Weights of a small GPT-style language model, trained from scratch on English Wikipedia: no biases in attention or MLP.
MLP neurons of a small language model. Each row is named by its layer, matrix (down: output weights) and neuron, and shows model dimensions 341-511. Each number is 500 + 25 x the weight over its row's rms, rounded and kept within 0 to 999. Numbers have three digits each.
A block is one neuron, or neurons of one layer that tend to fire together. After each block is what it responds to, as a language model described it from the Wikipedia text at the highest values.

L7.down151:477489525487468512509532555536553499470539502523526508475463510465515545542514471488491546495499508503454476495478527541506534543496531445486494490482546492468490462532514472520517496472443518459476520483467463530533495486486517502490464505504522481534485516514502493505491481518487441541515489518503515441497514505470490481492496531519509517502489497505502498464562443487504548502487485531517490559481533521515478475498478505501512500495531515492524467479500446516496504476495474524497479516539499548470490497489
L7.down592:461493478496451535510464507511511489445500531476488520501493500486468480533515488470463493487483518507559515529534490540463511493510452501534504495533494535491495455459489510504508540490519466521491526497502483442477517490550499513503499472484462536486477498509552534486481460495501537517511481485505492487489531535466471497497487509494492446507508501505509481508501522505478498478488498513498461483556496468474490481490492503492488486484499474482548518500510506469523511532485506500502496501509445486516505500493
L7.down1435:503516493484454432499462499462518489513457467478512480518477494486536513529519531505513462503502539499482505448506491497459489478500499516521507507492537482537504502501482504507486478503517481449462492559514485469479498446467453485432478550526498484451474506541512502492495453508503466519500519498527509496519491553475508458522523505506491474444502489558461528485493492502505479471465443456463482506513474523481518475516507482494473501468523488500467517488477512485473523495511465490496480516443490500498518501508
L7.down1544:480535497497505510532540500507476532578537467536562465520465507463568504498489517502535523467468485486475510488525553497545497519473535486525513546475493483486528533521490496467518545466503499517470533537486475486463474492491486473523474470513505476492498520516511495487506476485517489495497483517511522492496535501534510512486453449504456451501489476504463471508517482520467466490502482534462502511488505455487504474467495494521544535512559481512537490454512513494474503505460495493516507539499514477478550499514
Structured table and infobox tokens. Separators and field-label tokens inside Wikipedia tables, infoboxes and stat lists, such as pipe cells, header words (Pld, Source), and commas in racial-makeup percentages.

L4.down209:504523472513523530475507498500501474538521493490486521499498479475521505461514512498499498450503541483478495506468488527499517524466487505526483485522514520506492496458449521512505512515540498443503524544478508532482498496491470522498422504498473493541466471505540461499473499515514494523503527509504483525452509546469494495452486473489457448489519482526483517452498477483492466518509512486519475501500450471486495474521494480534487456514504527451468511508553507458481501511460513482484510519433490497502448515490
L4.down274:487503479482469510530497465444484513480550532500501500536553493485479481484528545431527493468492527496495495527526464483562511501494518480495524487524483489542490537512491506509563553488463501461531525498494528520490457507534540499475480529521538494489513468559539504508500525488525482509516510517505541455534496532483488497466485496517520541487426467507470508491495514428462503496502514502508510508494478430529553496497497527477461519500514485538509481514478482471478500520508486483490466482493483419505499483491
L4.down1231:509454490481480490524539512542471460487497540496521456531477529478518496450458549498518494492512523472516524494491496512491470481506515493476475494477438521480447550501440491472541499502524469485535506517489496530486482492488493502491462532525496456529508492478511486492493492423536493517498508459553515520493471518486518516493442500495516513504522528507490531510502462511478458522502535507498512522508496529513501527525523470509446506505536477523484479478497475510506507461507491496485427469460483536491484517445
L4.down1339:542514514514499546490490524459481512523533463528507469548526534472489492464491487494517500501520500475515486490514516505519511505493499486524512465515547494497495454498489471508516535511516508499516521529457502487490483495499527497456477486505528512488481525468506534469476468503544462529513496507518439500485476464517479480517466457525499502496442463495509465449519494487482479485483520506527513499507482516504520533468453518512482517489507493545502531500516494448551498481520527469537462472461504499539479521465
Wikipedia table header cells. Column-name words in markdown table header rows (Candidate, Team, Pld, Event, Score); also table pipes and digits, and paragraph-opening In after section headings.

L7.down79:500470538538490507507465474524493496524467485498527520472491488464477489535498469490482514480518503515523531456487496511512534460491533487526535518521512513510486639512511473453474497497538511526493484534508526477474493501524488495452460495499503509555519498468558493511488496469494498533507505457456476501535505499528503531499509485499464515481512485494490488533489517511505499468469503514505473470457509495486498506499519509485485517494504503481495492475476484497489481534485453525494483522529487461500495520492
L7.down256:513471461531493472546450512513483518542472502489467501508449466543481474508500503567494463489538478499524491470476480499470504533494521481491471547508497553477502620490511502500476482545480538482486473495503520502470477494528499473503458473451522461487471495499556547504466508476500496474507503463470517484464496523524504516480516461509472501473509544507503512463489455519494518467462491552522532462482499543486505551468470501505478481499455531499479484478477514499453500545504506477498495474513465484498469528552
L7.down761:514506530519487509492507484521490492556482528519529441499478516474481482438520486503526506519516489491527493509519495486495513487571490490498490471526508507517499504508547547440497494500449501473499476497496550534500455485518538506481502503504500457475508476501506504523519520518528490530515490503509495532455518529464516519550521478561491523498509479454485466484483505519478501512508515488513511539510468523501478480501534508446488488495507488549528498439506517502481509502497473493518528482503529517452477511492
L7.down1277:508511495505465479463508467499494524537486534502459453516460517539531517484527533470484482513480485524521495513512518443538487496494482458507530502508491527534522555530464523462550504471523525539502506494500540471470522482473509504474460508463531468515487480496517493491529502510498483503468450513543509441474490540504483463544473494469519460471498510512516500534512512505488528483522488496460506481535489506525534484495469488500442497508536491563522509505497465506499479508494492531532501482513523484507521519493
Post-preposition determiners and modifiers. Word right after a preposition or "the" that starts a noun phrase: pronouns (it, his, them), numbers (two, three), directions (West, East, south).

L4.down466:500492476507476525496512521498520500497539464519492527505452504466487489456490550489511524514528474525560569549524508497468511491522486471494500459483468511508512515498526485502490501479433519499544508468517477482492480545530508519497474489519460442539492482431484539487469486480520502518488494482483500508483509469532533501501489499505535509530481449511502461497510564489495518465491530501499497511536508551520500496552490525495481475485480492506469486478536508480562487524522509549461479484531531461494533538490
L4.down836:501461480533511470496527517509487464520507477482461489525523455498508517466514552527531519516475470497486501463522532521510502469489527472523484499501463551474511574475485515480479497528537484468525475522508515488494539520509515466495463501515526482480489482486498502463453472526507507492479512505505486469536478454496495489503477497519469544488511475472500519511489522564478471491479500456463552521473461522518462508496489486479496484513537535523511481479508496518542535539491520507536514474487484484543534522496
L4.down1349:523491448525481499472501503525473462487549521507477471518499482510502493485517523495504519475476516499476534526527541502482510510509496512483524504539469512501480504458492553517455540496469471531505498497496468480493491480543501500517466479462493523483516553518454499505502501482498541479547502461475536517500490510505549478523479545497469485546529549471480486503521495502511507460550504526473493504561529463484573506521489472480441504522530493467542511500476491552530501476491486452501496502482438486513495464522
L4.down1416:515530493492550493455474511543510497508521459470512494513470498481519474498481454524524498508537480497479518512429490543498568526500505495495469489519402476498509523487498487486501517489477508539473457483500471527505515505456482527493467484486528531507484529538492483553481521522513529500486553498482538529517462507499505453508492469490484502527521503536521486506530518508494497494538508471511497472510503472452538494545506533511446476506505526537525523521513521520506563470490486512463479533482484463534484531534
Scope-setting "of"/"in" after rankings. The preposition "of" (sometimes "in") after a ranked or superlative noun, introducing the reference set, as in "best-selling album of the year", "only rapid transit line in the city", "sixth goal of the season".

L7.down335:501530479487460466483498465528450485501532500488539503477482495488494525487479520499500557522495497494500500516504505523490493485490520516548516459533528527518522557504512495487491509489479539499516467490453540499504520466465481495475532508531544471456511513480497504518496529479482546498455519550516499516490519497503498537480493511524462477489513489508484546535512497462495487504546462480498484491551535480509511495487451448496488479484494489498501523498491503495495527469510500535486487522497428572496515512475
L7.down527:493466513539527538473437465459472447454505496509485511466477522522495484455474539494502504500448492493490494566472490500511485528522522517495521506531512511467539564532510495525493494499517511469481458460487521505500495491486510476466468546513537509496503556490517513487500487484500502537511521470469471524482503523517534551474494522535474463481483525509495505454497481531473473484534482504489484495542491512514481496517461487473493491486487507489471437458490488494447537482488512502523502518516503492524503515483
L7.down783:499534492526524499452499495499525509511493466488522530494477520502489517512469536494451490476471517479501491511480492512488510467493508534524501476450423516497525590456512501503501509499446511516521504500463502532499512563477517467491490493492532486511490534535474504479514495493530482520513537542513496499485483500468511502495517524533484483491492495459455445494501485489516500497510506522462519510481467512494535502505447504542488491470509513505463509532506469490497484482545472483503471499511448489491536518497
L7.down1002:524461495518492508503516457475531496500483488468485506489506454545497490506474450492536517472521483563464481545518432517519472509514501505511480469451464473509502572490494528487457531595488511519478492488499499453497503470500538468537531505509492534542538575496524497512470499501508525500519511515479482508463504500513490474548512475525553466520486513435500505507527489545514531470517466572527473538487499488473532495493526538521503469489462481498494502446507501523485458495494506506487468489481505525526513501527
Slot before a proper name. Tokens right before an expected proper name: table pipes before team or place names, kinship nouns like his father, widow, and from, towards, of.

L2.down1261:490471482482484527530502557503500528504489505509522502498471529475525509525514481537520505464489497506502496512457515472531414525493534479473517510485503494516507507435499544540499510532493514505509491481504496461491471514471498513489495458490481479524444513464460442476517494516500505485494515476529506473511515523479478508514519478520522491511521522525460520493507497519498536490516534535465496472466495456440491481513511487519460467481507510497500527459479474544515514484543476495514465494558517523511521485501
"of" in official titles. The word of inside government offices, departments and royal titles, e.g. Secretary of State, Department of Agriculture, King Louis II of Hungary; weakly, digits and row-end pipes in tables.

L7.down464:494509515533515438518476516490507538516493499468515486490491480492558563533502528467506517518449500445540491494484488517560517494521473513510467513456493470489504646495497498494502472473505473559489503496472512501478510481508503474500525527527502491510513496493524499521488506503540516470485482511516542508513489502517504495505476560479505433449466485497490535526503494455543518489480486543462523491492484537504484499534496458533479482505464505491476462463510464493460520524491455504517546525533505491504483483490
L7.down712:484456529500518489508478534481489509482483494521497523490497506435493538492487538521501535477525475515468515515507478507466490480484510494464474455493505508547526613506530481495476474491514499522519522442474516506517492484497525470489487443535490492487511486542466480501513467491533513523491489541542476537438455518492505489477504513474486493466505541538527487519466482476505490487490473487503515518472451492448482537509479517489449508463498494499507484491471511452492507464490467490516478519516471504492470509504
L7.down727:513532455490501499479513452531558463490466504508548542481471450543523512488534509492522536548485516509461497498480508492471526504495492490433521521475506504485485525523518494511519509494487513547552489530520525472481504510517543489453514506493507447521512523462473474533503502466519490510546458516478485495534529454543446517493517530526504490528498494490484498516515508515476525489555520514487482500494505513507516503510532525469503484535487469467489482475551469506490531515486544524513518507485468477535500491476
L7.down1466:479479486499537485489493525518531497508459511494511518497472493499499535508471518506533531520503485509521502489490468526465537478532498473480504482473491518502458533523535459474519515521518535504505484536497503528466520540501552473497485500500431474518503497490446470561463497468530510551502462562521467530501551508508476459475468517513494524507469533533501463498535490494513507526511490521537550497551494480434503492496506504524461501548533478478461468499521500506475497509470471521529513522481477514545516486541
Main verb after subject. Main verb right after its subject noun phrase, mostly present-tense third-person forms or their final word piece, e.g. sets, strains, measures, flows.

L4.down98:467489479474519541478504486508480462511536491533517497501508515488520499513483487455497460533539476535515499547504491458503516483495533532506512512525537499523471492511486460496469516458490519487526488524484514486514480519523523476503498494472490486467523523502470455536509535529499486439465510561544461545513463495518484492490525488481499523501528473500511532536475498481494526522458530442533447499549499541460514518482502519502472453514497461499517525512481502545461497516509542531501491488559478510512513497497
L4.down208:502489468452516493459503507499485527513462457480465534499521544518478523507496489508489476512501449463508508484476538533454540515534508475493514498460541468490511514577469504535508513464530496496517512491486481492487519474503505534505488491503528456527482515489480532528487497486515458522530521485428506485494509463456464510504490486569506464494497478487559544476473460525531500491512482521448501529515475532483520520486522454507501477509499460465551521489542504536508492497470557498494504550531473530483452520492
L4.down446:469514504514491472465498478496495505494498481449492521506485518481493478476455510510503506454467526560513501512475504525465474515473540518513495503519473530480525499483496499504525480494486546545504505492494499489520516523498524506510497476565434501496537535425514476528490454479528512498468516500477518477450473542485483455484511489506489465517499506523502513536498514554487501502486481521498464509488491508482564491464488517484503498491539537504527488464495469479498481468537534484487467509494490507477470497532
L4.down1679:516502472520491511497488550507488550474510509477481514532482504484466483513518502556541523508519523466487527528488474507494531470507488558464523458538495523517489523468511498455445503441505511484471535523469484522455483458484548508452481489483469515508468507482465500470524501532477475504507515472456507519494465548488464471511572462523503494483510516500471478502471485541500512497511493466539518502521469467470550493498504511500495514502496467494507442512542457449473515500483472504495494483435474495494496508515
Pronouns in referring contexts. Pronouns and pro-forms such as it, he, them, this, there, mostly at clause starts after if, when, though, or semicolons.

L7.down858:555472501513512509521530487497489466544511478572504519515504498462520535516466462502490533502468485467470541499505488522515528499530494476480462533451487467501555528509506493482509512513484493472525485511486506478542483485505524524516508535516455517494481509516517517502510478514550496501526546492514546487545523484497492502507493564518508519493435477493455474492499514486476457509503476494484468548505483507514470532535481524461494480509501500499497514518489519535523498465494464521459548530503504497502516545476
L7.down927:524464551509480519520537533467522488506548482509449473474461483512486518514462507522514537507452470492473498465489488493482496518485522532450471492472500463445505480489496496497479493543454507509524506486513536497515449545517516508500540519510509489516511501504499495460483484487493519486537551515533474518508477513494470482503544495480513504538459502454510468514479488501494536492507500528509483515458529467455516529501466535498474495507494498501510469579525490494503465516507488495502515495498466538487510543481
L7.down1359:567496510524501515501498508531479496530555499475502488490472509526489528521497463532458521550497518469447544484494489478482518530537461505497485471443502483493539447491505485474447497491514498512485513500509464479511476490482526519522472530481505430492476499502500489490483509510525528507510514499516545514539542475490480478514469547502522481517483471478469517518500479512521515479505490505531497542478506512518492544539520528490476508520526461494513451497496514496479478495505511476484547502488534450453489495497
L7.down1646:490541494520491491520446485534480495527549520489533484506523466512481528507534536515479524513496512506519524527492494490485460506552457511500498486473534523471504585494491503466458547491510503470497410511528491468521462525527471491554494504483466518515472520441503512523506532511513488500470518578547529510532512497475540500495479450487475459498489473479446525534495523529516462459503455519487504494496505497485456527546515505478474499525458531526500491510521467488437499525539500493528504520468521453521502464496
Sentence-opening phrase end. Final word of an introductory prepositional or adverbial phrase at the start of a sentence, just before the main clause, like "In this role" or "In 1980".

L7.down196:503486516515525498496525510500508540483514457513476498508487532484514512522514487479524500504452472524480559511507495463475498512524500475514466493498518503479488433493524485500496472476465513531538470527463480488497495563493543491512461486497505473508471488534520504510520496449527492454518557486470513499463458517522514483485513544484512471509484523462505499478506470499539519469499492501447495524486497534493506471559475523565476513488459493492524473504499486556524463515468532506501524499495482473513463471461
L7.down470:484473495504560500424480499530463470527507498499484491493506509464525495551453473525462465481502477523476511466537485474492530485527491461499511486477546515456488477486503493463514556472514519552530518483467518464486476475486475499497468524482528471494473523500499505535551458519535490503505490474477513508520525493491553491462508527525506545463471553442510508457462513474526473483484460491508497491488543536549449528477504480464509510479481472539461463506493516489467505514534467535528513498467522477509478472499
L7.down784:518506477557474492479497473494509509489530501490487487455509473506531494504472453513491484491493477493509472497504522532493520523464505488518476488538433519504537513562494505526516527483478497530537474498548496531497493530491497494520493496494476524507498544488517493595489496536494521453515509446488489487476488534473492472531491494480456443478503511489498501508504468503531470501506497522510485532486508541489493490470527468536494507508504509522482509485498493482483516496510520494486503516472543507481512498480
L7.down1975:491483527507521501478501496500513559481448511496481503496508528520466473501481501496508454455497488489479488500520487507462493516506507412458502489516476520469505454498505517510529504474480529532506535505466507491517495504469498459483484556519503456523505515514515470526514484484499499469488479470484500456522480536466491465523500479542433464507522477518471466512496476483537478485502528458567472539482505513517495460484497508520529502516512494485528511499522479517536471503514496505453498512500504517510488496489
Space before numbers. Space, open parenthesis or dash right before a number, mostly after a pipe in sports or election tables, also before years ("in 2009", "born 1957") and set scores ("25–19").

L2.down115:509490496508494477523541546504522492477491524500497522501510454492510523485498508507499505532511521471459489481536500527460499448472508473479512478448483507472502477513481479465491509516523493474511458553533465477500476500542556470511541502440494515511531499462478475505463495506485524533452466552568519496513474475501504521517445550464515521531477480493464487499484513506505474536495509502487499489545464494472506494468501515543558492527494479501491460529500507492503446501473506499527494512510528505497554481574
Final -s inflections. Word-final -s/-es endings, mostly third-person singular present verbs after a subject, such as gains, trains, changes, ceases; plural nouns like fires and accounts also count.

L2.down758:501515509511503510494471521499493499539533494527512514460502490479472525488479457504539525498498496496534511509515444511487508450476433479542513520530544470494471515541508473492514505442530483508522509478490524504493516492527500530457467505510487496496487441431500515505462549518468511506528510494490493512512493494534478468463532534481533498500535529524517513516501541506512491512514482496535490503495528527491486507532484504503503515518478512474465502485533526548480522516520498508454478539499555520511506508521
Infobox and table structure. Formatting tokens in infoboxes and tables: line-start list dashes and pipes, blank lines between sections, digits and ordinal suffixes like 1st and 2nd.

L2.down503:508495475506497489484477491531498461549482528491504480504519447515457504425509499475495526522473524487461478497468489522492494480504474526491496508474479486487522561497523516502528498518499524509462475526521467504479475467532484555526566488471497529510449532477518497538526514513536554484508504487507513514502506481501491508524505512494507461521479471490529533478535539511471493492486442477500504473511506514494498507516481493512496517485491488461500488537509495478503509495536470498504494470524508521493477558511
Year final digits. Last digit of a four-digit year, mostly sentence-opening "In 2017," or "In 2008", plus some clause-opening "that" and "Then".

L4.down216:526485482447513499517478490470530474529492475461502502518486505531523492496499521514514485513540500506506505553453525492558532466498509505523491500506483472485522517521463477484542464495508483500495524536501492543513518553490445502526503499473535446512503577464524463513515528479520482464523526516484521509498442519494509495486488479474495525529498541508542480511528509516518550485515543490503493482484449501495511520486478532507489497475481504555518515522491534476503481516503494499545527496521461501541496527561
L4.down425:504510523484500499479475537538480505539496438531513498534508493516454526505531495490516501518512547500501492498487478534472534528460485506515539526534485495489497522532556498520485498513506509531461483508528489529493537476488474470484466504480524506484460479498536472506543496516482525483511504475497524511495494535531473482492523510494492531494512513460477519485541488531475521515514506436514507480563491496495515502507525497534537505509491507466527500475498569505483507519545493575541518503450537528468486494496
L4.down1201:490526536506491477482522509515468437476491511522531496511539553483534486508474534427458542488507540518489502453491523530515473474495537474484535497493488490498484475460506539511541472483533528501519477528524495520529486438536496491534489499492495502544525472535457487464477481482460511510489455536516487488539517484483518468514442430511489522489531499536490549512504468510497500491488532522526503510500455486480523475466495480468487493524468466520492527488508465499478523507523506547477468531488479467515467476461
L4.down1854:541465503491494508494459487492499508523518463497513490483510485522472506507512541538480504498512517511501507497521449535503550519466484485514509487498474456461512558532550531480497500554506487542478486473532541503521504505521478517507511486446487470502451491510533510505502490513542483506509491502501522494518544476489475512498487482520501478477472488482499533499496499531480509501480480503504488477483485486493471505488493532482465470495448502494491494516479519485449493523518474580502485502484454506499465519477
Final year digit. The last digit of a four-digit year in dated narrative text, such as In 1953 or By 2024, often before a comma; also time words like "The same year" and "Shortly after".

L2.down1368:488461521490521451490491516491491501489459536477496543487477512550456500474534522509530511501484509519500488494498481491475498491508504495485489525474496511504491661500516518495451513516539496489517485536501408478497502510464511484479486465495515458465458501497530449518504511486510505504491440517517486488523519505485518533495491502494512496468489509478497474497501429486508475534528470523477514524460508505513526479541497504479476533480520509521468494487495527513509530483504501454497455513505486493500477518530
List item dashes. Hyphen bullets opening lines deep in long lists (See also, people, places); also pipe cell separators after numbers in tables, and decimal points.

L2.down990:534511523529505542463468488515480498464503503466491509517497508507533487479508484546557497459492490543490499482508487513491496506499518545517471487511491471544482587524510506500517520504537486493513485508508456499507467494512529473484495480511555512503517535492545476501477500496547481517454510493487492496459516537492487457490492514542506516478506515483531505477471500525500532502507478523517503488490494462465504499484485480478487514476496471515506529521506484475458509465559503463603508469494464521500505513506
Clause-continuation pronouns and auxiliaries. Pronouns or auxiliaries opening a new clause or object after that, which, when, a comma or and in narrative prose, e.g. it, her, would, had.

L4.down965:482491503490453495488510463469464504471491534446525481499511477529517513511500504461487553487505592529531499517508458513514514491475508513551495497514492532520518482498494468517500521489469494475482514498523531520560499498548471500473443498518489514488491474523458506488524477452502490509546477517484481478477536483478502487469510463477499543479436481512501470487454508503496527487539489488508509465493504513482525517491490502465506514508498480500508477497516499514500493476513515483477478521492494498504490516516
L4.down1047:462517533434505515530514476491468485504473499492542520488459505467511478492511504506480524511489506480491545501506522518514520510469479476466510521539487518442521474518500481470470486540473513513517496498504505493495487505457521499507530551507509472483485506435517456549534461490480549483473471504541541540508490483504480512480528476481511481522471483502493501510490553532500460528523474511477519502477499492499455513467529507508536476574474503532540488521497509464470540462529499497514491481488527535481509471532
L4.down1091:490495513503488477478516494499523539520522496474537492501493526496532504518498486475504499482466457498480507547527506485463489539471463511500460491513474512493516656492541512469505496515522483498491483505483465545510498528490505477507502499465499480547469502459520475487494539471506511494490515535491471460486525494499506521502516523513484486532520522508489512508519480513497476429460532468517505477482508516516480497509466489511505520528509523504460503514472507527501525497508530493521494503503525540468519474460
L4.down1531:554500498486487502482504524526483461533512518492515495488524494518537483512474507479474487491492509498492511483468465516483493477509482516509444493497487476490491532562542438503482546515510513518510468500505508479472479456497496459536459552485481485482475531522464501497496529476515477511507508492438486518487468487483468502468544485469546505478484542487555512469504492507473496474524493510477504518504539524484497499471492499581499477475491467490517466492476499498494462507438518481517521542519499503469465512541
Infobox and list delimiters. Tokens inside structured Wikipedia data such as infobox field labels before a colon (Running time, Max depth, 3D model) and list commas or table pipes.

L4.down162:525497498501499463474486537560475523505505489509524504506489497507540474473509553520515498482489542464523536515510503521488479511481503482482527482479445487505513542487526525475467480520521483490473473501483493468475523499491499508514535507558497503528507536483491513496517553539549550504494523448468515454529527479488511518520492544568496505498540517532538534509501480504463493527475533438510521498507489499503457479501510516532490507509516505527498478511541526511489555497533488492512494468485525485495492492484
L4.down1610:532446523462503510504489487485484538475531513482464516486506491450490491511514527507522557517555477481464517501490506532487514493549540500487487500544509501523525453521491504486470479498489499518486487521506492456528521500548529479494503515474493484458494510532518458493488537485497523473496534509490497516456442545504504413500480489504507488482510520510528500557452502424489578496496478472471521522525511513505476509493467479500463472516515527494533481519472478487483521504535476514520462450499426517505475476531
L4.down1614:511433472543488467526520508533491500519443553472448469457511469479480514518489523490493490522489514527460509499498490506512501473500518466508515506493506456547492512522468516468503510502553519487505477544550470484478526497525510488471457501457492500488483495506484475520480531451506479527536475484502490507532471493500531516512490485508530509473488510502493484523481513546543510516534485514459527520472511499510521485513517524474528439538517443512529479498492502474502540519479488503484506448520477492526498501548
L4.down1938:467479526519507494482515487515477499495510488458516496474477474527536489465473515518481536496448512415470499497490519557483503472501482468502514519472522494514524475497456521516496491530466486476496473531534512502460515514543531495478525553472508527502539518496520492505491518519499520468470496527493506476500524500465490525467497548486511521580508483498483501505478504484463506522500498442480528509547527501490482490514511506480498504504502465527503498478519492539548502508505533520499502467514523491494465469523
Transitive verb completions. Transitive action verbs or their final word-pieces, often right after "to" or "and" and awaiting an object, e.g. monitor, eliminate, underm-ine, harm-ed.